{
  "num_hidden_layers": 14,
  "vocab_size": 616,
  "init": "uniform",
  "weight_decay": 0.0,
  "max_grad_norm": 2.0
}
MLP neurons of a small language model. Each row is named by its layer, matrix (up: input weights) and neuron, and shows model dimensions 128-255. Each number is 128 + 24 x the weight over its row's rms, rounded and kept within 0 to 255. Numbers have three digits each.
Before each neuron's rows, "fires after" lists the tokens most often just before its 100 highest values on Wikipedia text that the model never trained on.

fires after: "e", "u", "i", "ay", "an", "di"
L2.up325:093131139132105141122132138132138176142099135142115165124166145130158112162166112122148128144118165088079145127114088125204110136144180152151116112150135126109155131187124140095106097125153105109122147172100125137166132102130147136137133077142127143111130102106138069155123156212150165143141112100122124141139130136116083183113143136137170108138153121115131125077121119148127090136100

fires after: "O", "v", "ur", "c", "ag", "ov"
L2.up42:119130115087131146147107155120097139087079143152120135135102132144130088121147107104127135153161132126127084133140148103109103107135156114111143146135125142175113123191129097139143141143153119130150127111117155172148143108147198117169107110162151146113122152115131137146136112094124128130169149099148109103090110099174168071107125109107145141100115087115122140097139112101135163129166

fires after: "O", "S", "E", "St", "in"
L7.up252:100131126106143144132131142145148109116112131120130153136119133108132117173135098123153102122123138110134142112158098116122109106121029149117155146134165103116138092146109105105131132123114144196116152127157124091137145159111109122163156127113176129117114120136149100137098099179134096139088141108162098141141114131134126127142131150123087179138083146103108157163119144111134100119134

fires after: "l", "h", "ar", "m", "ch", "H"
L9.up121:116119096138082120144087152128140155140112154135130126086093106099161118120119141140102162121123125126116168113151168150104082110167157104136201103082149122117168142123124101131119119104164075114139114097089135168156142126094131142110106139145163134115136124119110121103121074134162100114145123118113112141125115113101124121121086131145114132156140133111127130158129124136116130181133

fires after: "m", "W", "M", " ", "c"
L2.up750:100147132158117180133093135089106097149147117108084119122106129164164137126141177095189090140124137142115134131119173134117141135104172104109133104083135156167120122148111172161103103136151099135100124103108152149138140134135192165148135121119149110150131160155125188120138079138129098089157110094142125084122160130140132102124092147144131140149102116085101124119138107150113109148134

fires after: "R", "M", "D", "L", "r"
L10.up235:105134156115126110130154135118136147134126144123093145146125129139188142164134166120122116120144165135105116125087111109125146115134140124122135161149173121171212121111147131135108131141149134154098102084124120121081127164112160148161138130083098120091104052138145151167095143079180142191097102109125104095165184141110114182138131107130127167126153165104140143129143143138144156141125

fires after: "ch", "en", "ph", "h", "o", "f"
L10.up526:155153118137095127117136147120098089149163058151130053112152132148129172118110093178109129135125119113146119121120112111089109099090123112126151134094124142123128135144143153110140101115152102160149161139116127129092145092082115129077132142116121121090121139140079159111102130174171131122127160124105130105115123140135119130129111119156173161115125162110116107134139181156134146136164

fires after: "h", "eb", "H", "th", "Y", "f"
L10.up780:078133083110095077159148138096143088119131144116112143134140128105175137115103148110135106116120114110130112185096099160130104164078124146146128152146110147132150149141153124151156101110145127137158175137088129128156140139087103131101140069094108126063128129107136083105113108108145129101113151117121110090132129141147167147136143121165119114120161166138134099127092149118138142135147

fires after: "L", "E", "O", "B", "o", "le"
L2.up844:107133143143120134123138150138100103129130075095122120175127111122114144119109135115098118139104081110136092147143152109105109095128134168158160093142132124165131112177149103115109149122147128147123137127075128133109123119109122106117113187131134141141146116176140156143063135116121116109113088127114116133132155136101097116117093124078132118144108176115119119187131087122144150103116

fires after: "| ", "A"
L3.up606:128133094119102129153110153121119102123112116147167143112124103131113133140121120145115128124132113117183149096126127172116164106108174134114146142156143141140137146095099101130103141165087122155136117142118108120091107154138112121136148113136121184149141142155133092120118126129082145127118116136106102129151100087156166078070157143143136149137160115178124123119109108126153117138148

fires after: "D", "or", "ir", "ic", "ar", "R"
L3.up773:104146144108123131114142113171097114110120120100121123132172081104114128146095126110158108157165175141133117136102120101121134132128137143127168148153131145138171140095165104108116105161108148116106137106126142122129130108144186134111149091149104127110097174138126170155125099165215113114136138154137119089161141156113102103111117092115118119098088155136144131143179117111159159173130

fires after: "ec", "f", "ep", "om", "p", "v"
L2.up624:127173111143093121102165132150150077118112151107173106172088108150181128154145148133103145163128150140131084182123131090100182172108110122100146123094169122091123123110127128138165121111156151134094115136121116143117127128147158097107138105146106147104158074140140085124128116144140124171119143129142102175125090096164112122119126114122121116133165127152079146086172114142107142121135

fires after: "Am", "u", "h", "al", "Al"
L6.up480:132145148148179138137099101155129172082107071164171118117118115145121156114111086140120124141113158105094150152119141084115146144157164051120123139100124111107130144114122148149159093126134184128153085162128066122148127139129134141089116122118111102148110180133128124111132171124101128104133125147089125165099118111124189130128148126106141155141123120117179155138164094129130117144168

fires after: "s", "S", "W", "il", "es", "os"
L3.up122:140098146129079106115102145134102135140159146127128135156111193133145129117135138102126153091075133094172131161127112106124098137161118105116151161115133079119095132109182097092127124133105058140141106119137102138100144106149124108081155169139176107140128131122131145126173157142096188103117088129134114108131144109187128146138153153170107128156105101142159125138138094125108133171138

fires after: "ited ", "f", "Un", "g", "av", "F"
L8.up963:113091165112178114143092183098132109150110117111158152118090119130169102110083121109138089119117099135119160144079110112084156134157169118110147168130115136122115126150126149166124152068121108137094135147172119125151142147113156094167145146109067136126124128140156089112184099110132143162129140129102146160176165094139099125128107138116049143093158128136115103127174146116154160123122

fires after: "| ", "il", "i", "n ", "u", "el"
L7.up325:113173112081141150143130098118097134143106153161160144136153172167169116129102125107169161148162158137124100127097102124107108114136127140121111118140118127104150091181139103117152125135145101111094127145100121163134134115147181139132117135154153112136113100083178100146107137161118135114111105114121162120115069134141137143144134104172138087115122097115106149133133135110136092096077

fires after: "le", "u", "er", "ug", "h", "x"
L7.up358:114122158085151175143135142113137147120097125109168127092169126120074130120147143124159106185111149095162134145156120107127122121153179112139149125107172120115165145155120133124163097158108114125135147141099119100138144101134103164125096095133132114133134170085141107078180133104139137146158133100095147132133127162128146159112127104135130118142141124118138145127168166131153088081146

fires after: "m", "t", "T", "M", "ev", "om"
L3.up18:104130140129124114096135097147159108124101147152162121126109154153125137126175105147096089077096122076141134145104067160118079122153164094168134147120105123095133118103088154124115124127169097128130154133139154141152144118161118120141109092099119105142166131125136159138121135066112121165148144131108136148172159089131129128153118136125132132097121123111130181100131174143118101166136

fires after: "cl", "a", "es", "en", "at", "s"
L3.up952:079173148155129126138127169155103110132152138115139142141051138165124113130187123138117170096150132122154134167081138131150128128137137098136144100133154142112138092144166120129135131148129170113158127128120114145133134174125125170106133169096135120130091133122118139091120181172135164104136125098171083137100123070114121100164160142121112096117166123108158066136120145114150176116146

fires after: "c", "v", "ec", "Par", "C"
L2.up413:113132110129171105121097115116132097132140146128113091157135124129129092145129169109123104142155129125116049158091153134099093137141144073096147147152151125129153118103135085154158143166173123110153143123102122166106106119144150129138159108124112155115151089136117078104172144151075138108146147135132101119121118131141123086088145139142161155141150119150105136057101118127148113156131

fires after: "o", "h", "ar", "il", "an"
L6.up225:131158128153101122140129129182163126099099100140058103109167100101135118116157103138106113140115086097128122136127110103110160121079141159139139127135146114141128119094175179126124132175135115101172125150139132144150107103163108115115121122093140160119120158123142140137123110095153128104133072091096148110091195191141154117122106129135128163112128119099123156175153131152132125111099

fires after: "al", "l", "b", "a", "Al"
L2.up582:125140124125157150121169125123128136116134125141139131133164102127097123171121100136103137155155090160148128119125176134139161143115106126138155134154129109081164138105143052130150110148139166128117116153141114164095081146157146137120101178126161177168174118123126149141153137146121080155117114097134124161083105148126115138120155113167164108155124141131117172124138130118140143130110

fires after: "ar", "D", "o", "c", "Ar"
L3.up306:106143125133126135147120130120123189105125101139096108091139104132148143162104132110116129165132102164168113104113086127093183119141153165158111127118141163114104121102136136121085107091152147151139152122137123161181077097180132080157107116111087154138116075159140101103100118147113147105115115119147161098134174114117117130126124172150150148125128146157140196113121074134133122159109

fires after: "h", "ar", "H", "w", "l"
L3.up121:123102117149170182131128170144092144148130095117107121119112107149134108105082079132120121109123158128140083123118170149114153135133159150105156114128184134131128087115169107088135101141128144155119095129175077128134125147098128111151111132164164116120136129088140103117111121075099151124103117127124114091125150117126118101165151103113166156153097144086146135136134117163133124188116

fires after: "ri", "b", "B", "s", "on", "S"
L2.up197:112074143106115133135092105112075085104139130133167164177130104158113156137143149155157117139089113077131119149122120137128139129091116136171106107112095116089130145136168092098137129122126085114124147103119100130071144116164117123121148120159140130148136150138131118088106118072117094117116107142125131120141129134169115124115103144146114158149108114129136110132162113064103155121141

fires after: "| "
L7.up615:130099107167149138148125118155100159141135104120138098136149125158155151131169090115138129121078094144113136113102131099108098106130160113145167187126135128112141168105085174139115150135114143139141102136131081133125159116149090093132148113110152138127105122134135132095132093119129133103133131133111074157113085128097154083126116120102130130118150080191140122124126113109131149138146

fires after: "a", "A", "n", "b", "t "
L9.up255:115122141113164102118118119139113154129144059151120149134141096125113138110108110102097141103110125147127092084149095131168114114109130140131128113092153134139082100142103137119146111137154153098138146149119145163114139120129141140144138141151073164103125125107106129097174103055127111181114107117122131118110121101101128073100163111128114133128121111115141137116119113139129160116133

fires after: "| ", "; ", "H", "L", ", "
L2.up500:147123094131131171110157145106107124112154109125160134133085102092085147119139110071105118137140166137140095091117124101141103145126141093149125173128130108120078047131147126126145134149145136123119122125147111140128153158125099069066141133124101124116122104149171135110116148134121099142134102129068144085119135148131132125116108140132153117140134127138144151117145193123166113182121

fires after: "E", "c", "O", "ol", "em"
L3.up456:116129084149102126169142150111103064113117087138108091097120150109145132147138116145124098122140133100104134101111135091131100129139100161120156170147104144135154079096149114113095156115136148122099143125154126137186160122116114101108106088086195145103154143161113152128135103153104120134153110102146137128139100136135167112105139159132095106116138144094123126146114116110133110122126

fires after: "c", "u", "ic", "C", "it", "0"
L3.up379:085109164136099110142126134126090126038170120135074131121132086144147097101078129091140155129111154095105112108115138150143149149116154114155112106083152100132158135133170161131108134088120177141132171138109146152108109131108126111113187096122142147153135148139101142116079106145119125107100102094134130114119143092118137130103133124109155117160145122136144097094110142148115155132117

fires after: "N", "Al", "E", "a", "A", "L"
L2.up539:123104098151125138147139136114101099130158110120164121166134118133104113120124114112079130127088124159128091122152119138099118105089102145131188162107133106134111156137167093086118177145165076145185151102149130092119103128118123111114154136111123134171104126104130130138103122128173135164124145158114093109110130118075134134116123094165107123160114130140048107110147097148104125067087

fires after: "M", "m", "an", "er", "ic", "al"
L6.up678:099112127128135142125115171131117145146128097131101153178117084140172152097107085120154134130180097130140135144115109158139134123150126113158121131131140110153158117097144094144127117144099129137130127178129138119129118157130139133100138132146167133142144086114126127114124152104106108099115179137111146096110102159089129138184086124125122091201121136084149126101153165165093142158154

fires after: "b", "L", "ul", "l", "c", "B"
L3.up874:182128115152115103122159174120134106139142115140115086126181112133147146138164094171109136115091127195134171156128167110151162147129123104134124114125130145111117113128152119112113108138122091104118103102118103140100089164121149163151121137116139122131169140100147106066143093105130122159123071113136113163135137063123123122169135139120119108164158163145085140130148084109163141136106

fires after: "m", "in", "W", "res", "v", "r"
L6.up254:122118146126124161123125146130091092159120093112107117145137126139129103090153111125150118116149105153144126141152142103161121111112145102107100135137129072160145123157115149126144143123131097135163142135100107147142149142147158141137119148097123135117131135061110128119111146142155103149116168115128147108081118139145132088141118142119156172123150157064127142129175133129143141109104

fires after: "e", "i", "th", "h", "the", "Th"
L3.up751:097122112111132109137103128109149112167136130116137113129112149144179133081158113124175109106120164129151091131095094129153074176101145120131150098122098110099092133170131128127139114153138148188099100104113157147159094151095104095114106091122123137116159171128157104142134098138092148141140111159104130109128177129125131151170126133142068098100112109171113085126110139127145124091111

fires after: "con", "f", "ab", "er", "g", "est"
L8.up788:122158134101118155141105135101113088124132102156108106076134139142156122113136130148162139133128163101128142116159116080146102116130135133153176139117069104118105107100098098140096128167110162121113132118107131114141160152099146141144135133142118127095144094159127106129128128107134152112138108159126146097122128134147130095188159145130156127112096122089105087164104109151118165133108

fires after: "en", "s", "as", "o", "e", "de"
L3.up744:081106086139121140149134132084135134133113095138126141142176171144129087109096101120104129138123143116106115158099120141108110156143098137170169137143140139104095114139122137105092099096134141141127143152131070121133078136130126137152149117134157167164088128111151145141131131168137118139135137149125160135144118146147119163104093091101113143134115138119131147108105152090105168109148

fires after: "c", "C", "B", "ar", "f", "Sh"
L3.up144:122127115134089101175112151143110104100088145151159160125136155165150123152119154112169115142052142137123147112144144102126147130121120110155113117104120131146124177106109097140131161138165149158112110147147132120170085118168134101160156107122140142115096114145153134122138138122126170133140101127107099082122155127096134103098155104137142083142140119128089090125115136177125125111097

fires after: "ti", "ati", "d", "u", "g", "si"
L9.up468:193103115115109175110152131140126176135136131123148128141160123091118118128120127107125093090158130176114172139131117109106124111153124123127136091122125136127103135128141130116137121112123102105131113150128098154146119119102088141091154151145086116126163097138158127178152096097106142113128095130110151138110167147149110079172104138128155121151150164198061095128140145147123133106121

fires after: "| ", "–", "; ", "#"
L2.up553:150120109116148181131148140080088146099107151117140129125131117131131148120156141142171107159136140105165143129100140152106113113088115097128136133115132131118089107150166095139110147161151113134104111137103128150101131156132152165081155133172130143184130105122125141176132120117082126144122098110105157093167126136190108138122157171146151148133164139132149129147164158130093113129099

fires after: "il", "a", "ad", "g", "G", "n"
L2.up758:111143151141090131149138153112087133105144132156146136105146133173156158126124110117085121100144153081164117162147142158138104172124130142128140120129088129086116122132125118106164144134139168086147168116135129141140104176141128109114125105138111187081125136077115147143178125086119123184093116123126122127159122114118156140132122114105120089129120143128119112181120146148115133123115

fires after: "g", "h", "H", "R", "G", "d"
L9.up888:119130115130098147117128140122137123122105110140106150138208115091122104126047094122141101103095126150117124172112124130146139109099172158130167110064144101072102124170166109135103129179154107113118147136132134119182112080093108138121138102115101145109137121126154142173114130111101117147074134136143148110106156133115126120109112102163162111122132144115120120139138119143158125089130

fires after: "m", "M", "per", "em", "p"
L7.up982:120141103125138134144129124145154089124109116095133089122133125125148114175149140135108110098146140148161122141120142127150141149126095159136116131165095118113124119131093111141096149153175138146154161143118181120120096133137100141109136138087157140133135139073163136131147148110132106120101215125106118130169105114122096139171102163155195162116130080126138145088139162141142105140121

fires after: "m", "e", "em", "l", "el"
L2.up695:160091123145116149123136143119152102136168124117123107118134091160129130117106115096124099177137154158063131168162144130133163144080129150138165152147120114079115122123128110149158111103132154117104134135113140090177154165128128146141112147141149115113161109138104120106128101146089147124100117137131163163113090077103123118107123105123144110171108116130130107143130105132136102140124

fires after: "m", "h ", "s", "b", "S", "f"
L9.up67:144109137132093115121089140126128101114119118129156170130113112177116135087128164163157103101114121135128111114136109110145128130144157120112159119112134128104091135159127136097117145116106113164151125117108098087125165098105148134142178110113134114135137117168044160110157114123155121093155147123136122143162137138138110123150132168136121111137119119123161105125104128107116137145132

fires after: "st", "St", "S", "s", "a", "r"
L3.up971:115143160118138161154113145125114097145111148080124132150094129157077142136153100118121128103086144101123088140109151124135093128116133136159112142110123120102146121121151088090148163151137124113105152127154120134137157139128106121114164165164128100153138146121118134128183159160161160128129073114135096106161095138114116132102114155141162131141133119120137111139168125115089145139129

fires after: "por", "on", "an", "ic", "or", "et"
L7.up753:114069101139112139118114142124133168150130111150144147179153086131114140112135132112124127110184128099124116131113128091136110155078136090128101127129127127115100104165155138135122157142139164074159084184144135115142103116139113118115148114162130159126166109084155146125156122084095085132115127153106149105101142141117128127094128102161141121115126133136154133097062172131103145107136

fires after: "K", "D", "B", "P", "C", "p"
L2.up754:064177110105165131112103151126116139111095093092115113123173124130130113182104152152114139102085114155133138131136147117112125101123100120128119098145102117169112145146140153122129120110167085075139131105133145092087084101133131144143109121144099141113129111163153120142103106109127130140095200119143129123152143156174121114134129096142141171110107067117137162128184110130154152160152

fires after: "f", "20", "o", "19", "ro"
L2.up528:131125143133087097149133140083122106150117068116137088154140081105088117077113107151115116157157097146133095128112082160085174132098193112152153099115123119160139114142123098126130110142125098139136142114098116113122142121150122111162127110106098182106186111128106105119121127123149125160125142116100091122143113101166148102160143099116134114147144153120123131151119118138124171098150

fires after: "B", "b", "r", "eb", "th"
L6.up533:115132109123137160146164157110081110154164117102109122167106138156140144120143147111141136107137168114163139125100098118110108106113144129160114130128144080139149115138141121127139116142114179117133136115157155121127099103101115145157127116159172116110122156156131171108138099106115146083135130150157127107144078128107125128115130152059108114120119129156117126118127120100145127145106

fires after: "A", "ed", "E", "S", "D", "O"
L6.up85:111138162111139111161162154105094163116107108145110141120121112141123119123121113108108128123172167138131129132101114147126165110124094082131165116137115118110193083151113127129128127112099085111132168103114174153145115137125158109150113091101140086086123135194077158164131115132179120130142145125115180117148147126169125097130144146122148089124094128123115120165086116110162140067158

fires after: "l", "C", "h", "c", "u"
L3.up444:152141142152107125132139148139105146105118093125143162151121129143136103169106099118140117112106120145095092093101118158122119165092169184162179124095113131152170093136138116120127129115084156112148163113146155123115133080113138114135148151090129165136100114130120144109145091122144075123132124116121109111132131114120106117104152135098148150136150200126136145114147142132111147149118

fires after: "f", "it", "el", "e", "v"
L6.up876:113136167136116152127167119118126104203141134163094122122145097146106155164140100108179127149108142163097126129127164140109111167119136109119127136164123148127140154150101115096142120138156151144081150131139149102109110148147145125112118100104157123152154096109179124159137169111117131144138119128140119119102109098098133136107087083142131073163103154209081101132096126136133116145152

fires after: "er", "R", "r", "l", "in", "ar"
L3.up615:115094134091125135096146152136120149118128105125120150135100149153146132125158135141173121143147172131133105101094111115111159108120165129132109120103110104149155104124135089156119145131130114099130153134178084133108177148112140138141115137118122112148133160110164145095144180170083111118112137114156122130068126129143173072093142128124119171123155146108150125136149123153075175115169

fires after: "P", "ap", "C", "e", "ex", "p"
L9.up163:096119167105160107154149161095173115126110161123065126123119149150109152114124130132116108094096133153125108131117152143107109136140099172093121110128108182146108113114160155171090139091110103104116144125186156168092101138136118150109134100123130084120108183183137096159112092065131122137155123122136115166112126122145128101114129089114186148145114146109101157148081167125110112125099

fires after: "ad", "e", "ak", "le", "ag", "l"
L7.up827:101134109124155141107145134108147149126100153104167098123145168127127107102110092078133124123110142145177142119127150140127188109122148166139137112117102130142143118140125094148145116104132112150150120164087154174140194141141116130079133112098110128164089106089092146129156115109138124145116124101123149095127083136121133188095138137156096139114111147082087108159159136108084162130137

fires after: "A", "ri", "Ar", "J", "E"
L2.up186:091098142150140132156101141149139167141141123136136124110112118153103125177147167102158081152126156126148128161119121140109121145121108092141144152131133093072140113154130097147122118131123083100177153103167157175158116136157153116102145091159154134084114139184123111132159137102133139091131143130147113130123157136135118119111133118146133102130074120148126118153140090104123105137147

fires after: "at", "v", "he ", "f", "n", "m"
L3.up564:104103160127117079118148127158121128130112160150139156118124120160106132136106101101107146154173094119097125099152055112145118054066130105109123155090130106153097089138140118149138133091143071117160095125159125115118129113155112117154165131136151163102122136133144167134138129094193100167127167139097120140114125140153104108162111116111127148145157099116129111096165122097153116137112

fires after: "f", "R", "F", "re", "ec"
L9.up122:128069126105170155148141110074099138117132162158144119193137120176152157127124190129129127129096123125160131080099100114104139127103128074149132123098161135123155097124173102128159122142141131115107141147129131173130109121110133090131120096095094120155152106094103129132120091135125112142134133144120153103178137101117153135117159070136141131149077138141131123155132091147146159157155

fires after: "si", "v", "ic", "c", "av", "f"
L3.up592:118128142084133137128137146152130129119110120116163107171125138120185089117128142122123135105148136109144131096110104157108150140173142119125123156130128142103081120181111150172184150112138139093108163124074152127093153099153152137146111171129139139142138157158158177090129125127105139153117126127125137131127109148164128137090137155149124141102144108109078113111153125090153191142133

fires after: "k", "K", "ak", "p", "D"
L2.up49:097123156159113114161136084131111120067075083119138150123169130097141129122137156116115146145135093096094120123106114093120122169144133133120107094118137066161120149144120134140155135073174116102122148096187131148097093110107127116124131132161116128111126168102131113163097106111120134146095114095108078156160105158173155107168100119151097128123175135131133156112138154120118124133124

fires after: "A", "ol", "in", "we", "B", "E"
L3.up0:127143150136157110181125109115148136100141139125133170109117134078186131135152110113134126130118165110164093151123190125096119137169107140156161153121116154100164063133130101120118148089149116155137167117150129157155126141149088159153117140070141125143146187119138123110114139159096097155098105140147141124139117094177138150106150124125139129113154146133101133145125131096123116089108

fires after: "H", "h", "y", "W"
L3.up878:136123124125098165092103101106135132129119063153115126119064131146119095111112088173146146103135136138111103147164154107104101140127164118101174113130106137138137178123133111074119090123141126157172113103132108116154095118087119130091111109138175127115145155089123177105140125081132087087115165152111113184145100148147137114116133106114145188133093168099134106115132129152136128151113

fires after: "m", "n", "c", "un", "s"
L6.up802:126065146126106092117144155114115139147196111111068147083061151130131119146137132119145124081124137132116137127139101128167112080089147128162057122082114136129133110163153136101097129136145066149141105112124170102135128081150142139133108121108127121110136114131125127117113114137154158134171118135162142105137097155140110114121111115100115119125133139086121120111131088141149122128134

fires after: "h", "o", "de", "ac", "H"
L3.up51:117115151144062120130143148119166114091093120090118095167143121148155119111149160139094055149132151082142157168119117121152131099109172145122121116136123129112120100096148122156142133081170137128144173136135130156160129174152127126109123148088152160116129120168124151187153130170177121068127108118128100116124162120121122094196101137168132123119097098147113114119070129143151104144095

fires after: "u", "o", "c", "su", "sp", "en"
L6.up214:118118153112129142160151131116150105121145111151145129181107187110125128148132178105090154113118122132170100131138147144088101129126158128143183153115111131121124113142135147131099120097127138136141103098130127103095110121129152172111152130099127099113127069080147146097142146150137081135141116109128142122156094076140151139109162162141151142113129190145102095077132100091132103100121

fires after: "v", "u", "g", "res", "al ", "V"
L2.up717:135109102123093124129150157120110086129149130130153117137087083093119159127158156152133129148128130126147135144141140160145093105148138111123208154131150109149114111163137101132089155119126119128178143080088126130151114103127135136174104128142161136098090171103139117138105111133147114124149135149151161148139132145135127079090120154118163153089150129127137113107162139136123134133106

fires after: "A", "F", "ap", "f", "c", "ug"
L8.up334:125114109144146099159086088116170128127133129150121097117153187133118147147091143102097100145110095147152114121121153116155127126129128122154160133155106097097113111118146174099156145119084108137126142172120136159140095123124163148162125121129097181121150154126079126115137163104127112112139073118104155150092105106109156127154138061167151109136144124122157174139096134147082143102118

fires after: "ch", "el", "he ", "ow", "amp"
L7.up78:152145110123149115146139142147108140163139139156117129121082111114130109141096147068110174110110151115130154120136136101120148146162152082092105129116102120106129108140067114139136117124154127137123146124124115165123131152115098129134173134154156185191145129125156135121148135125137121126110136136138136099151183151150117137096090155150128137093116146156147131130098105156180146159119

fires after: "f", "F", "ar", "Ar", "it"
L3.up961:117157139129142164160134077116145131101092125172155122157163145123136151155099173064143141143147094121107142148157160101130136138136157109135159119093128148161119148109137114122141154101126123125151122147173132162123100170136121134163142107139099147083126115118119148099140133088134097147083110153119141134154094132119134117086130114142147108185122153145132099154133129132133161137122

fires after: "p", "iv", "| ", "I", "P", "st"
L3.up177:132164127171134148118091099145091138150109104170144116153118151112137131120136112057117127088133098095157124164140107120072069123141173116135100128136118151145079107123151104171121176162138102117123084132125129160146101128103088146147129103174134145137124133142155112125160117115139122094088133133099095155142118098099120077140123133117106139125089117147134132144130119110191086143156

fires after: "ac", "con", "c", "comp", "le", "l"
L7.up190:135154127158146164121129145109127148078098133138114125124147135141139103143091136132088161130142120146127145182138150132127132128183163160156130129098095127190126107126084134136140128122174069126121129112100115098103157145169115102110141104104094120131129134112132107129120139147079145140167172062103166132162135109142172159124194154105132094105140081136100098088131148121066159108135

fires after: "m", "v", "M", "D", "or"
L3.up540:121169160112122156079156135131109164102104089131112188148151125145145150153159156160113160137138090114130127135108121136163103106126125125127110109148147129151128105134096137105096105106163106126191177119128115072166138112118150106103137113135127130089161095123117149166130145112093137156144157092116152157165140126128148130135102133086101157109150174115143135166168151110145115169100

fires after: "en", "n", "ran", "N", "con", "W"
L2.up21:113189129128102098106169133140122135106129120160136118115113098116094116160155116139151123126142167091109136121121139108108122103120149104154163145198119097120089106133112136113107151126110134168145187103067115096110165139137144162132120162168120136086110179164161132143113100150106165137148150109163128125157173104105116117145122154149118147144119094112114126124100112124112106096159

fires after: "le", "em", "el", "ent", "°", "de"
L2.up192:129091119123119158119135102160166089135140135145136147082137067113157185139148153116176085124148145107086105106132173131153158167121099142145102145121129137117103128118158127154149123107098170179122130114113146123130167095123102085098165091147131134131129106114186133100121169161133088148131082143109135184155075081107141106127141095116148147160133128120132121116126111149118078139149

fires after: "o", "en", "ou", "te", "a"
L3.up616:082109088155170138150143142120144127079130155078142130134129126177122124131120104110118153130189162104147126167125127160077110171115132111148209142109109151121125171148114128119164091144155106140149113154130122150106085143169104163143137113152139180135088130094108101150079146165150154134088112143097107108104133115106129090120108159093144109123165146141139122118153123108116147109149

fires after: "ar", "rec", "c", "o", "ec"
L3.up787:133171123163144091161103169159129176126155127166098150146144106138149102106130122113138122085143120136113141127135074121093144141111130133144109101141144117094091122116091142147099116147167132099137099092175125136122116149167121114131136160083152169125103165106093188151165124102110153144138137105134152133103167167130125092138145144114115104081133104085117129141104138172160127126114

fires after: "rec", "c", "per", "f", "er", "uc"
L6.up856:114170128105132136092145132134071100118167136099140089136092156139133092129163148125135135093113138162103134119080152141157143127120132077095159135139112155145093141182119133136103161146106118130120163144113112138125169157135113141121148113135181147121141107183169161142123092145117117151136159110122104143117126096107109109117148164138084100120102102157096158107111181114102128166161

fires after: "er", "R", "en", "an", "con", "C"
L6.up642:128166091134137123123131177104107131099116107162152120154144114160135107170145149163136155114113132128096128088153103114093114147129127093137154142113112103122153096147124087145109122149125170080113154101108120147141139147112140138134144141123104099128086139169172102118163119112159138111146141195142177132126110110127084128126132195129168131138123136115168099119138097103137083108140

fires after: "ab", "b", "ex", "r", "comp", "st"
L6.up872:165131140113132166190139139114115081144142140060140147127125129181145103105148134118141150146104150130092164112146115185116079102115163071161119141160112118109139112155077099112139151175103114149133131131155093144141110153166125120146124143168085142115137097127156156138113079109151168105132123141156146156117092132158117099088122138103113104113130137133069070118096110129135162097151